Part of a small language model's weights: vocabulary 4096, LayerNorm before each block.
MLP neurons of a small language model. Each row is named by its layer, matrix (up: input weights; down: output weights) and neuron, and shows model dimensions 32-159. Each number is 128 + 24 x the weight over its row's rms, rounded and kept within 0 to 255. Numbers have three digits each.
After each neuron's rows, "fires before" lists the tokens most often just after its 100 highest values on Wikipedia text that the model never trained on.

L14.up257:127142153132134103137120079120165149103112093066188108105140108166078127128107096082105149131157084103139128124125115166184152169130147135141147101085172116116116109114115138155102102128148098123113133119101114123119134120095119138164185137130092142140089166106108138126117128084159137089108146135118165138138146101155110173144128133129170109153098145138091151131116104154113151130130
L14.down257:117144141138143154119126139157121130132177122064126142106131127100132138134123149138135139127128175135104172113148072124140103084124137115044140142120112130139109168106128158159139155130111093097099108153158148102164093108084062122144146091135129133121149117169088122106148117118163132107166175114130074108111084133120160145127104154109116113148149125127150157083116097144155130105144
fires before: "| ", "anti"

L14.up44:129155123105134142158132133143110152152107129096117115133097122119108142102165114138115129113094168135090127117129125130117079131148167114163139136121155085093161162159083154122119148163136107116099146160162116117136171127104107115129133144133094128113130165172136140180175135134094100113130160150111149138137095119125138100113122133130147147128103155075121131137133155109155112125120
L14.down44:078114144129138135143111172125145103147157124124096079137105140151124110101145119150139118136152097158133105167122114062136133155128080153096092131112155147135121133117113130152110154158156135145164131091148135137138120132095082108155131132129158122128129128148080153115181112149140136142121143102197127107150155127122140106171144126099134119144150083159144197148118125128131101101100
fires before: "s ", "l", "op"

L8.up998:104112080180103109151141115169102130136128117164119096160159177138132182119156123187146124131123114164147141138154162132187151104163141097153133094121109108130120117159084135090090121180138140150130092120121173136115102094132104149093105113130125107144095159134169136124156118106160155122092096101128122140171141103136071175114096108167098112099130116159079141155118094143151137138142
L8.down998:123153142169115105141109142134131125118183099117117134136149128102095117165144110138129109080125098121109070157163154169144127109128139107121121132088115129107114105126116165118074106147192121130113094129118128200113145114131185150133161132119108103117108136145112105157135154133106119132140136135102163102149140112124146116119101126142133133115122116106141102097139143145104158112124
fires before: "\n", "\n\n"

L14.up1346:099120142153152150115123136103170122144168127106182108158187099182149131173116144120119159180164131137116151125078144121162142110163147072093090125092107116093162153130139099103159152108135117115163132136135090150094105101126106103124193151099103103144121116138147142126088121115122150144103149136105126157147161143097115169150116105145133129093127101076129161122160144119171119166150
L14.down1346:136114130088113114129095137097156128127147123118126097141151132119168109141141093135124141107141123107162206138111129162159130139117156113113128086135090108145121165100110097091151128153142094128129142132137128161133089146152066136126115171125124116161128133113100095110063097120155135137129154103137093154149110154088172132133087137096114103104109112108115158094142111103125097151150
fires before: "| ", "; ", ". ", "|"

L12.up234:138129143144096133128093134112144100110163133153128110114131165121116077142084142156137125150128114178060132117153133116102123103125168095123130077170106122103156129147120100101112097159130095163115144153087139129133149123166112170119190127100098109155145156130073156125116110146081113134143166146103116086117141148116121137132078132134162147073136135053160144073147131169117114143149
L12.down234:107121120152154117114150180183167085111174101135147093096082154185148163120191152093092101160135147113154124124113116167123069206133109123155117122106125146167167153145146130196140104144127160111120141144138144115150121134134132096133121126139104093149107126128143092149173114151163126094131098125148143088145116131116132108141137107150140109149120147143097142121124130091116104084092
fires before: "| ", "|", ". "

L14.up1207:126112177124144110134144125114086104123136124124144115168108136115126119170125097140125118125181148101156153145088096106148155101118096153084135170075133136120119129112108122064124096081118123115141135174101100136151114087100122126154153106157119127118115141145165179126151122149159131117119141138143124151139146122147140139123129125128134178115056124111133171126130115123117168124086
L14.down1207:107112159089100136144120120088086115144101147101107134119088115145138192121120158143089148118116148131129120096093088093110151182138129151123187121151085106144133150142079150124090164124102156149109110105182104111120127142133164130136170137087145138134108108138122160160082109137121126154111106159163090093165110107125121169123142146127103130081157113134108145161129146126185122051131
fires before: "-", "–", ".", ",", "stor"

L14.up314:116186146096139148155115132117101117144109165112138151120132144110154129166122104118121074107109138113119122130110136139141129116121169094176095114105138145132173127143105135134123154109104121117163119128122113129139081081114138156111154164126123090161108116184110107149106118157135124101119132136052104128104161106097097134099132146105177128163134130106080144141162162136110112111144
L14.down314:176127155135116128096130153112152141181107117131115150123106135118134107121133150091125125106108142134149057127136146094094116125143147154120110140146143162106095123132114112138131142132133146148130120117124145136124084085122221108139090124162130140152151143150122098160095123068131119092090088147160131124104108156132166118132117111092186134115150112175128142158155133113081100111130
fires before: ".", ",", "% "

L12.up636:133108175173172103165144066144132105084161121159176123118150128178132098105131133168124124128153145120132150121085143145147167131117128096143110119150102188121161139145104128136145113143123122127085104157124112136108175121150110117164094146094130131146077107126168115129138119129134136114127125133128088156152110101134146149117104089165140089133111112107104140104144133137097113124119
L12.down636:137108105109147122137136153111107117173126166097108104126103118084149124113150115155164154120142143161104124110119114114148115116105109142135121151098157147153149135132096141096116163098115118115155154078186119059116119144145110159113144097143185141120145105121158161091124126115129141120150197152140095095119131135111180134141149111091074146160100128150100133139120088123167124092116
fires before: ": ", "–", "| ", ". "

L8.up1005:118134165105164103137101158150134112123128105126156136113122121151120110154140130129153106117086128089143126142162129180142132131119157136111091129145158075103123139120113141121093126109133114126134093141125107170126131134134142187121124127131105090135119118139137158174123152134087122145131114149112109111147175168098162100116132141116137111082097126131132118152112141140122136123148
L8.down1005:135148116149112102092171136122113171129083148135109166116157182128164158121146101146116114138129187125131057131097132086129141137140120138173148179144150177105167108109088147155110118089119109118140129144154126106127126103104252064142123117094119178146146126137127087122161109090127121129107118107137112131128105088141124125155125152094113135124165121121152123131137172147106139138126
fires before: "0 ", "1 ", "MF ", "2 ", "FW ", "DF "

L13.up702:148153127129148145118130162134111109171162115174151101129132150173132083111136128122123062114139149088140126097136162145079105098155122100131100135094104131132119129126117132106137148126101131092166138178109138148124103087153112165083173161117101104103176140132082071193123121144101133131139159133109149144128163098153130162112119145122124129113093141129132128119161107142102145119119
L13.down702:100125120147125103133124104128098121124118146125107169096127112072134124109118109136115087111108088152113184145124157169128126143120114136132119152162136124109121120155142130144097134105180150156121148138122093125121141120124101090143103110144135122132108110181123112143113096099142090114140123136135147168145063134137117180095100161115127148093128122167113167160158132084090157125140
fires before: ".", "N ", "°", "is"

L8.up1132:108150124135086143143107119106149119123132128115144115139118144127124093154119105088130097095096153099099148155144151082152114118108132119167132129136099156130153102118086096109121074093164119118173133114095097161122116123143092171160149152096147169117102138107108148156115163118154151153119145145162153106107128155065126097131145125190153101142102145138112157055159116112108167148116
L8.down1132:166135136084136104143100141139103171116137105099113153171154115116136119128122137154096145123154113138131154146122097159111098130125131142062117105149124118127110161120101152133146203124122160118076111154145085122122174113072121117094125091139098102105128093163124086121142077149101108078149095125111117152133128156172145124107130120086165171134121124113129140155083140170093185137106
fires before: ".", "–", "; "

L13.up491:130170107134148115128161112115109154101114130171098081151119110163168102115163123159095104107115141134130115123124151142140154128105170076194146125114151120138128139123134152099102155137141131133160112146155060135130096058125121135109147139098121141162169086160122112132137141140136148129122172156164141112151134133132064108130110092141085093149108117120131114170137134143086111123135
L13.down491:132104110118123098139118135103086117120146105121081181106158156132125101132143173117168154135144149117149115106151148171138142128151141157117119094121162113145107162125116135153134078131146096103168143169118153137100108116125165115155143150131093104096062150119117108102151128132138140120142145138126108134134130154147131199097146190103120138114154164151145125164146145120082140124086
fires before: "9 ", "8 ", "7 ", "8", "4 "

L14.up1278:114153127132155138145131122109141135134137127091183122079106087141079107168122146139088117130108088121114159112123151148141125147124158128168091120155114094134132126094160109135096110106082116090131145143085147155146111142145109116120106100110113123131146149128151092160126121162163096108110154127098098131151153192095126141113139114139143138090150074110075116131101166119135154144094
L14.down1278:100145109106155090119141148149159114154116161135131154119104126149117118116123134104126151115147145182141117109076117114154115102215154100144098138113160131170072169139111127155140104127109144109125134161124096104126133165118180119135081116128150156112118096127133194107150092115154155117117132112134163167097126090122125139123125144149134149151125123114151123127140114138159103126133
fires before: "of ", "and "

L12.up35:112137112131113146150129146142089183150145107158152192132124125142123139131143087107098154162132119121140154135141164100162110119110160123112110133116139148166137140097091127114078135147168143156132119110132130137119124120101109117149109136162150128126138107159128116138167115164108144161109133111118146147080158108121128117120135138131143125139091156044112160067119136089085154128183
L12.down35:129149115131152154137140170130164139130153123123151065138154109145135114119080090116089117142163131153119149132133093125141101113142137108106094167145108081124111155127130130163166153119095091113110099123116124133134133135135106118125109086124074113137163096098135136106112095118151139117138125109122130108113160169131152112128051136177112126082121116123169141160136128144171083136116
fires before: "–"

L13.up514:081130106126160154132155095135155156141091142145126107195182152105138112114112115127129086146104119114114132121109176149150109055074187065134102138163153122083170129096106174141153121060116122138132112125131153153123087102118107091183137123149136117142123164142090131123128135141157111102132111083137154158152121088144162137152106123119132121132081090113106164103155114153141134108097
L13.down514:123129108118132156105142149133153134137060091131132134115109125082126155107177161122085203110153163086132141126110129162109122135141083121146178158170089163143125124158106090116130081134148131123100112147119149122092111212133141144108128113083151146101119114184153103093105140127130178150078133152116114146137069124104080124113103138133103126127127151139141117100132136099113116147142
fires before: "\n", "\n\n"

L8.up1037:105140111140099057149146125135111132107115133152116094142140163130140130123126115134124141154143122149174137129114127186132123123103107080166135130167163176158120111109057129127111117130126137134163119163130142122087116119128129115149104126144163118128101114120156128135132090121150145113106124169140102122146105111108101131105137110141099108140099132158134115170204139128146117139176
L8.down1037:124140129114124126147106066136125136135106108140162144179118065115159117126124125126141132155099135166167136097122103155120123129125130106110098150110116075118128114148137113135131141118120141101139189134150128089122113143129148190155118137126129112083145129122134126158126120180122145118195077129132102170146177132100092143156092128117163174071115139152135131170118099116180144135098
fires before: "| ", "/ "

L14.up762:099131093137140135129137167148090099136169123154132134136116097099106124116108139138141138115113145117116124117116088125115168174151151143069103119155098124138138129135116103108101139093144132093184151142111138124126139135117121148127140116136120084116142109125129126153140124171103129140139161100084149133127114142090131140124101128095116151118115154097131167174122171139119109087136
L14.down762:115169166117126115120136101104161143181120133117136109147164139156144123156148128173135135136149140143128009116109154064129119087129160135146136110094183133096162130098108094122142132131090148140103109106128116104140127145118214143173127129136172134155125125151149135128096100111120137140109119151112111082117132114151142134108167157146138109111110143129130126099107140138149105114098
fires before: "s "

L14.up985:107117190088157073123157117148113141157116073115109101143123161148156099124125144194117095114144147087108144111145102143132138108104145094129127119154124109112137103164092192104159107139118121093157081122125151126103122098100115131138140126133123108143097127130087126136129154096137159100098102134132098176148116120114115109110156194133152126134121153114135122146117143177130117140139
L14.down985:130131129145140187082121086115126097137107121127113110111108104135134115142147120120134130140129159114170139127149149138104118135148168124143073101106114125123152069127137097143130158157156127101182156153146119148164104133141106117114128155108104146168189116137142106099107127136124129130135166126143121109134144092141167128154118135111171137097155095197130136104140107122128101170156
fires before: "(", "was ", "is ", "has "

L14.up206:116132155137141126143126155151100107087129096143169076116158136148152139077160147151097110131164141101159141102125116119109147094078131101123154163148129131106109157132077182115124142136105132151131122152124133171137093122114075115107124104166097118142113125129130120127112141143127159122140104147163105160134129110133105182110110093145141106119146104094130131133151094190152138146142
L14.down206:086190161149129138149108148112123174105142130160104147135110104117143157127133128088152113093115106153174122116128105096138084155100161154159112123149099086138136141097160162112148142107143132132119134126134107141147132136098108128076140128117142086165155133126150100150123072120129116127136117105148115114126127161112125166145140101121112082144100087109128144168133119128164132169152
fires before: ": ", ")", "), ", "}", "); ", ") "

L8.up1529:132123129156123145137163120109153165156132139157170107126149181148162124155145112141125105153108143114140100154109124137155104133092105092131082116112137137099115056070112110140111134153155110105131156110136119129092154097141132090166144151128118111148140145125130154117153105152098158051086124133125139105144155129129136148171129132145136151143091155100136133125144120147114160160136
L8.down1529:101123114117172123132168118151113107129110134098115091127130087151115159137099107129132125084126110174135194124106127098088145096120110196161145137154098177171152182140119155119121117113138106157102128182135124158141157100133085133083129125122132132174137091114179126160132110107168102169132148094146096148126130093106108118064137107122155121097112094162126140175114108118119126112093
fires before: "\n", "| ", " ", "|"

L8.up1451:073132152127131122119139122152135158134084114127128131141142146132134134172167092163149108094137092119130148092147123146139168128121081136139134097120117123121122123091092122130137117114129119130153127109132104127093093129113107137160169161162135094136103137133076110140165149133132156074094145141080139064097122144107137124132095158149157119062117133143138088116110143174129150119128
L8.down1451:121131133132145092101130130129107108112090142116144163090125129084103121115122188159109141179100204097135144086132128171132151167136200120111103141112140093146143117128148154118154175122161098123133097155155153129146118128096131163084100152123128131129129152121134147126085090098139149114120077128172138121166106108129127175137127140104107107181122125080096140135163120140109127151128
fires before: "\n\n", "of ", "("

L8.up766:125144150158141132155082159137103144095135095137152114136142174126134138162094140145133126108109091093131120140131147175174171081129169105132136101118148093085160144142091141100085118155151148106138116142109152132118126100112135125116147157130117092176126174118171133120183140151137141108170114122116157098163136130135118120145086138153131136123108151124114160103083085138118143166125
L8.down766:126146147167140112166120131132104132098146074133132103135126117140120111119120128175122102095109102120113008160156114197167156074129146111124125119099144122084125128149142179124081103158181138100114111147102135152105132122113255124131117108134096088127102161119129109130184135152148120105134127117114147090140152107134109136132109125141139151124138133111128129110118102143130172139091
fires before: "| ", "The ", "- ", "He ", "In "

L8.up152:121106112120097128135081133089146110132173107117125152146138134112129130129166151102178104126125116129152133126124180152138107167163155091152050157155124145106160155143108137146119129129156142120133142124125139138152098145128113135141146185110108060156128120126130106182134138167090150135115160137118179110113130166088153136125143138130135162123123130123111085137130094133093083137193
L8.down152:122109123106164131123134107128137106121136158145157153110153134155122151164097142086123170142114105139138122127137143142137152081113070097142119104142097115148124120170126118119163087119147173106136108106098141101131128153119116118150124105120120136133150114110085118120098108126103134114127161114149099108148135140108134100137132108168097100151119126131109130137153162106137072146136
fires before: "| ", "0 ", "1 ", "5", "4 ", "10"

L8.up1336:122181139132169123193128147175153135116086129153128126140159147141109131124127171142144101098137116118110126130183139158167145086110191147080136109119148100091152136135104193118088116166133122113099141146082124136119110109126140146111102119125068124124103158129138142133177106141178117132143139129128109130170141110117105142114087105159112141121131181097130146109111119126130137164135
L8.down1336:129163146161145139182111130136150107100142124115162098131107117152130148129119122183136112077131107104122040161157108184149165083117142123139107138084129131092097113118144148120092124149165150135123150129101140140106102135110255118099113078151088100101120166115138137124118118163149103096140095116129145143150136127110109128130118141123121146149163107134120158107097091136159156155119
fires before: "The ", "==", "In ", "== ", "==="

L14.up177:147154127089127131178114119100099096138127103120176122150099172168136091116146068130109132095151143140111153131120134121107106112123110099135118120125122176080115147130110101102159093140125128123166097170136115151146120114160095184134133142147103103150132128155118118149147151131145113102114128143099142144146121124114108150074122109134164109122136123137136158127149130140098131172180
L14.down177:166103106147118115144102107106170097154122098090114107118090173157139129098145140143140114125119121075157123156166146074116108149130113149152113155129096131131115131142108095163138123116143136139156130104149122134139128132161147161078095121143098108163157122180152170133130104110106128148093135168107111125142110093132122142161118147141171121130168142125084104119149199107082121138087
fires before: "; ", "5 ", "1 ", ".", "9 "

L14.up1368:164136163126114097178151105157114134144158127147099150144167133126115163145146140178109112170115159140092120087138121101138137097070149156101172142084136097099157122163114154121132147107098123146106117163111163140089187084099142111139114116117129107190096116133139157096128142112100144116143096140123120090153132154072140123125113116128112132146140179087154188129136150123116118127129
L14.down1368:134115138106110088114111117154157105165115099143109129140139116120129151151091170124115144113122133141091037168161130095068123102132129095136105097119113127124123126105166093149158118148155112152098110128110133182137055108114196168151155199160111102131131125158168090114136136175101158159134137101129138116157119135142142135148146153112165123119134105128133144114145114141145155136092
fires before: "s ", "t "

L14.up783:106131143146174120126113127130103135146137123174155103158126157161145140111126103134122127129161141119148135102073135124097125123128126123153153090159133125099134103098077123083123123154142119102115104133147122133140155122148105156090093125112107102149127165119124082126139147143150170129137122126151138154150125123146126171140125081173116120092103156106135122139126104128108129139122
L14.down783:127162182148126174118139143108085128072191122180122118137142125127107102116122143108123149131108106092151164136141115098085133093090193134114136116170099119140116125125160144107156165139143094139136150160110129152140126150159082126115112149138088129135154153095119080140166117121129088116108110139156134139105143188142135130121111092160154152099143136098119136126124142124110162185099
fires before: ": ", "–"

L8.up206:112163128121131110179096125144140115098147132145145091132092152144139127103091144145124128131143115128118138143166135136149113103069153129146082100114119151127105117146120175129084132122079150172133136131113163136130119122145105122121133151100081130152146124112142152135116132136152156100131116114124143172109178122111124124157105119134135135122091126125103169135174113128120118161126
L8.down206:145100133078142137163098153111118108114067163116095128106126156080123137115156150164129108142180164098113106133154164138126101124122152171152163170106114114163120127155108137102136136127135115136133167111146131084119073149119184120117120140137166143113109077183165122126126124129093080187142112112158075122134122098110096126098195156125139095141144112123139159140105108134127167120121
fires before: "\n\n", "\n", "-"

L14.up1052:130095110159158160121146154152145139101122105144108156123110114112103096127156137091117098086130143121150131094107152153110153094120148124126086111138097154150115130124131118119143079116064098159142119153111098127159156126135123105169118126160130104125131132143127144178165103151128137114103128147089113109130127118127105088130114108171151145108115141152156117143116188102135135112170
L14.down1052:107121134147106106131139135091157133132138152103117091119120118173130128139108174175162099127154121082139134132162160173135123136136126174125151092136139141114149151159104144131123138165144115126136107119150158113136112136135154138092125143166136116140099089111079182144126099114139143152103167172145113159154131112151120144140137112144130120156112075164107096153091133141126141126090
fires before: "8", "9", "9 ", "8 ", "in"

L8.up1360:104105150150117157159129108125123144151119120100162113150118119098139110188100118136120129153166108090114134141159109144142157152101131093135126108105081082095129090135103168090097136187126124108135097119137163149125154138141091116133110158136151107155143108139160126093167133163137136106139129112126100137168093160120096098091146125135093096109102137136130136153104170117111152158106
L8.down1360:133120139121161096098130137130118127139166100134123091120170110155101136090173147146103162171094131199150101126078221133125084093091086112128098137159166149091122113099134107145147141171152094118115156100106114091127140096131123103099139085098132149112134144179146135169113125117128154141090147130126127065096115106110141149135127142109130099133152153111142095114151072126103143138179
fires before: "\n", "\n\n", "|"

L8.up466:133115094152108110116186153138128109130114129107155136120111119159088143133110133161111094140139131173130133074129130136135170147149110120098176138093138147127135140150113118120105159152086155169111115097116184136135156100105123112136161143094140103197115125149109126148155127138094096078085096072149134119136129110146145187115101122168147143098114157103158170180131108103147113134119
L8.down466:081123173128101146150061155132177128111156138119107152115113120132123141136174173123157151111136107108111156144103119107119115134143126116186100131165099123114126154150116117097106090095150059103113134154108121168128095139169050140102114122143121152105140127107151107122087122112168107141147139183124111167110106125047107115103145142081138121127144109137117110117103114131142125158147
fires before: "s ", "t ", "\n\n"

L8.up1278:112093124145122121135181070126101131167122106167179128124109190153088137161118069182152132121141101117151160127122134125109176161112116103113148133118123131081122100120105109139127166146109096104172145150127157144139121127132100103121134139114136088159092123105090114117131144145144130123108116143081182173176142118125124138116124138134132151100137152120133158144113129133138118155136
L8.down1278:123126129154133129150149177109124087111172119112096124166182092117162130101104142124107109145143122148138148092120138136123127124128140118124090154103096160116106143107143109108131101138139155185139113121109149134156139127141115161087107115145145159102164121142141128137112136188112157084138115109171124149111125155111135120133084150096091123121102131175070136110136157134159131136133
fires before: "s ", "°", "| "

L8.up1036:127122154128153136139120133119144135141167132115123098105183152096108119160139106083104124138111121160161147136100158146145118129131151087162127143102117161149145122133102116109132130176128106153130080112065134127086146166128124146138145136133133160184102148124136107101133199094106152099140139131117129080141130135120116150135127141138108069139113136135122127135157096097093100105152
L8.down1036:140131117115115128081124159161123164078122115146110111138096133149120132124151157131136127176112109161147133131073165115137146130088124103133134082153128135165140131133103140109069129129140135110149122136106138143154139128117102094134171144160095094122166136100117119162105124147135128122095119120122110135101116147125142124148104098131133178131157131159137137150154113153134120097115
fires before: "| ", ":", "January ", "–"

L8.up742:108150142096108134167137148155091121147127147148122145165191177151113137112130117103143135104200133133134142166141117114124173099144124112130127147124159080100132119125086184097122158123146112095141122142088144132155141104124128163171150141122087122060112147069106089174145138148142166159145133135129144089130107088118158132082144144139145155109164151098108097124163120189146131123167
L8.down742:078146164125150103122140115123109055145114145134138100116130137140120155111134115122148142113104133093104140083142136151161128110100142119156150072104160106104115150150132092116164105103108122112141134097176125148130114117170091086112129086078148138140069167103156128163062138116108147075110132170069142152155129139142110144141157111079114142105104163143108129138095143096137091119143
fires before: "1", "| ", "9", "of ", "Be"

L14.up1095:124099155097178132156101130160154133145125139112125121107121104184081131140121140127115116092149140149145142110132120195174128143141149103126125069109131135125115119104151094140108082140125121129131125173101144125120117100102115112111134123113132097143116147142117122139143119167091122097135150093157129133151108116125153134105109136144181131132126154096080162154121121073168118121148
L14.down1095:092130125126140174120156145162139166144109133121115142124127111157107096134165136096159108154144095127135006118172134152100088126112133161131133149093117150125058148133158124111147132117167152142086133094138117017134121142121253134122114141131170149091100127140111124123122094132174137131107110131158093146143137134130126134119134144109132115120125097084129127130099118114139129106104
fires before: "of ", "and ", "was ", "in ", "to ", "is "

L12.up1298:165110150155117142135092143150139112129156079112191085117149133140104103161102155159150124118179120120132136102147134157149115116156135104085050122125142155110118099078140116118102133145146119094097151148105117124126131136115115121141163143095112134150126131148055130134147077164114148123114173117122136098134162131097137114131118124140129132142095140117140151139105131161101124150118
L12.down1298:120144083127141141170161142106121145157132115141099139133109138125172167116123116121106106165149117198128167111074116136095133104165147169148186106138112114120128123112130140107117099152172100153156140108149162151123112116143108157124109118125167069147128109118139107111150132107178117134149123145138116132151093135129128104124173140137147072158147157157108150136105117096132096095137
fires before: "|", "| "

L14.up331:122138125142153091125091120115140102179091132124132091147132133144114146118176150140083131132191122131116143120132152146147109139154116125139135113115112145091122086137143088115141120147125138116111102140134137121136115153115114158154090079149113080159116156103114120106135120118115141087088168163130149145159136104135078134112135084078167135140093110144043148135121135107095143137131
L14.down331:134137106140105135090161101120125132085156083100147137124118085120126103153134102121148118125119124158122031116125118182126141122145155123138133113123117099143102167124131094132132146135173134128156129112118141062113133111144255119148090148115125134140154111166145130158115122152113143113126111110108099117121074171159175182119157114135104103120115153125143145148153088157121127104131
fires before: "| ", "as", "A"

L8.up883:102114129111133149153110104150160130142091089197149132121138132126151108164124137130133094116128135161129130144116100139125106129113140123136135130111140124169096109182122145120106132161066157170115128146104135127102134067093113104154130154128119153156157098119118117095135166123136157135166113117143120158136159134117109129128093111112117105121170130123162146112110111111133100116145
L8.down883:116134131133104155132159134149129134144139134094155142130101124141108131093116128144133135102114104080140079088139168137121139098118134120104144144141143120093123140103111071127148147132149129117117113118116157081127105118153183139126153100113164112071101143140105148137105129132115109090074164112108124085120110151142127102171111105163105162107114145154094112178154111138130101110137
fires before: "\n", "\n\n"

L14.up182:111157123137111109139095137138165118115172156121187157107141079184152135145150108108109116130137082138138122124095135156177104130145138112144070107124096109098143132121155145135101083147119121125140160154067132138116111158087128142066146132113132108162155105141121093139197116123129146109139141120136135148116131104094121146109112135147172128141142133071100121136171121076104132142162
L14.down182:153087123101157086140158113107143099116138124100148148096104131129127121119087116160121105128134172088128106108122137130159146169102119120169169162135129158149117116131129137100140138089115125157087114143112127107176113118103223126126092124140152130132127108141128136126076120097148101183127155128137089133131117121170126139138142149143117131123114144108153136123131116108120104091070
fires before: "of ", "| ", "0 ", "1 ", "=="

L12.up716:103076156122130136154100111172098145138131100110213138139094140123113112123119154122076147081136137127113136114135105165122113095179149106131113138137115128115144102090161174138147117120163098151126141149112117150148120096148101157132181164109102108172109143113133106154129110146144123116134084120135113109120166153138137096133082089130156179097082100134121113124164083096120135111151
L12.down716:134110124070164117126123110122165111175103129130149135163132135146143151113149145142102160094171118163125100108089131086124122140143153161170164113109143148138167140118094099129105121121127155162114117128142146099097125128165172160129125119122113104141113115150142132084136121093160079154117156132157099154159135143128147145150158083129118097155108136161102132123121114119080147131132
fires before: "| "

L14.up673:153115094104138077172109159144134088149120143127132109096099166109122120120161127199070131111153153126119129075103095104152104185110154133126147076149117137115141137114100133131111093089094140130162173142148155113127163109177132170115123120129116114147102154104135103106129117109121151093110133105146110104129108127127146128148121122109109162105094154133071107152181134170121106145160
L14.down673:103093113077117117120085116118140153110116117110126146136164116168132115133157075144177099111113109124156072129123135164122114135116133151081135143132136136141119196149134148108121180158126094171148100114108108102140140132141162132178112141117123118132145158125128127116105141092155152142106112184121117118143066166131114136135144140147124147134080139091107148112112123155128147131165
fires before: "| ", "; ", " "

L14.up536:136113127120124081129125086099103129175128146140177123140154129100122088120152110105118122152118161153140150164151149121134145149140148122155095091114081125105159114110088109129154119136129131161136111074127128151153105153105121103139145103141088071119143122168138146161115100140131148082119160147112146136131117149125121129136135106170111114137106164088104123165202133080141126158139
L14.down536:116102153093152127129125160119167115117121124070098114123140125139129119132101180118123090092106106086161123141127105124122121149100144146125139122145110159143106186147130090136182134129196123102156153150115127157111116107106152122112116094122148155152130114148076164133092120134129157122121157129151102150133156169118136122152130156127165165160135106090136135127137155129139130097110
fires before: ".", ":", "4 ", "|", "3 ", ","

L12.up893:111163139122104118184115164158096124132153117140127101153160140126067135134118103153150131099141126119155097105147117138133169092085151131122150127137141127133141097092083149157093147168149129107132134141127118137114099144099149125151118138146125079142085160106130112146184146193125154115130091119111136113179152157104123148119096144176105141111115122122152115101128124141163145126128
L12.down893:125119138121143110130156126135123134162122097147144105135124148145125128137100111156135140136108152119121000143106112167121127120122115125149119135113140119119135108125095148130142140134136177139102146104152122157102116137136255099134108131138106121110127117142124117144121122136146164121126124131120121155142132133149122141133104137123120141124138155108148094111135114142159137126100
fires before: "==", "The ", "In ", "== ", "On "

L13.up636:065123125126146103134140122187119128117135104138138091130131135134141076116150116168161140109185129130114143115169122135137151139114113116133116099161132090129106107161120145124136127081120150125157101112141111163134115100171119139107118099132110108146100137140105140134149095089139108103105175154145143181194135114097090135105119153139134148105092166139120177145120098152156125120140
L13.down636:173142124074127125140148151130101141117162131122130105114135185131114098118091095080105131134114167138167133117116135115108158123194157136179095142133138149110152101109111136113110140119156134159111125131098129167152089122127095101141130176076135128175115123129148122141155124107091134094139116134124137132143111167118151122121128087145148109136147124131133136123143135168131139104143
fires before: ", ", ". ", "\n", ": ", "\n\n"

L13.up441:142136154157146137173136103171145123117162140159168099134111125135139120127089117122143083120126114150120149079091107138130095141128134128129115115094108100097136137156078151082104127118111088108159079165150108115120150095145113173120117164128127111116137129156109111134137158125137190151151142115158105163171185144144126129106089113127147079102121195114171105164151147159149115103121
L13.down441:153096150138160108115148124142161152156169154127144141167098126128106160134120139082127125167119163158181132103124126146108146117107146137125083110138151120133133123104122114130149139145128114123168143132159140128142155126157130176116102133150145139125124055112144142123142092117113133183153154104090134128114137128139125119091160122145092141130131145117151110142141133093116116182166
fires before: "| ", " ", ": ", "\n", "- "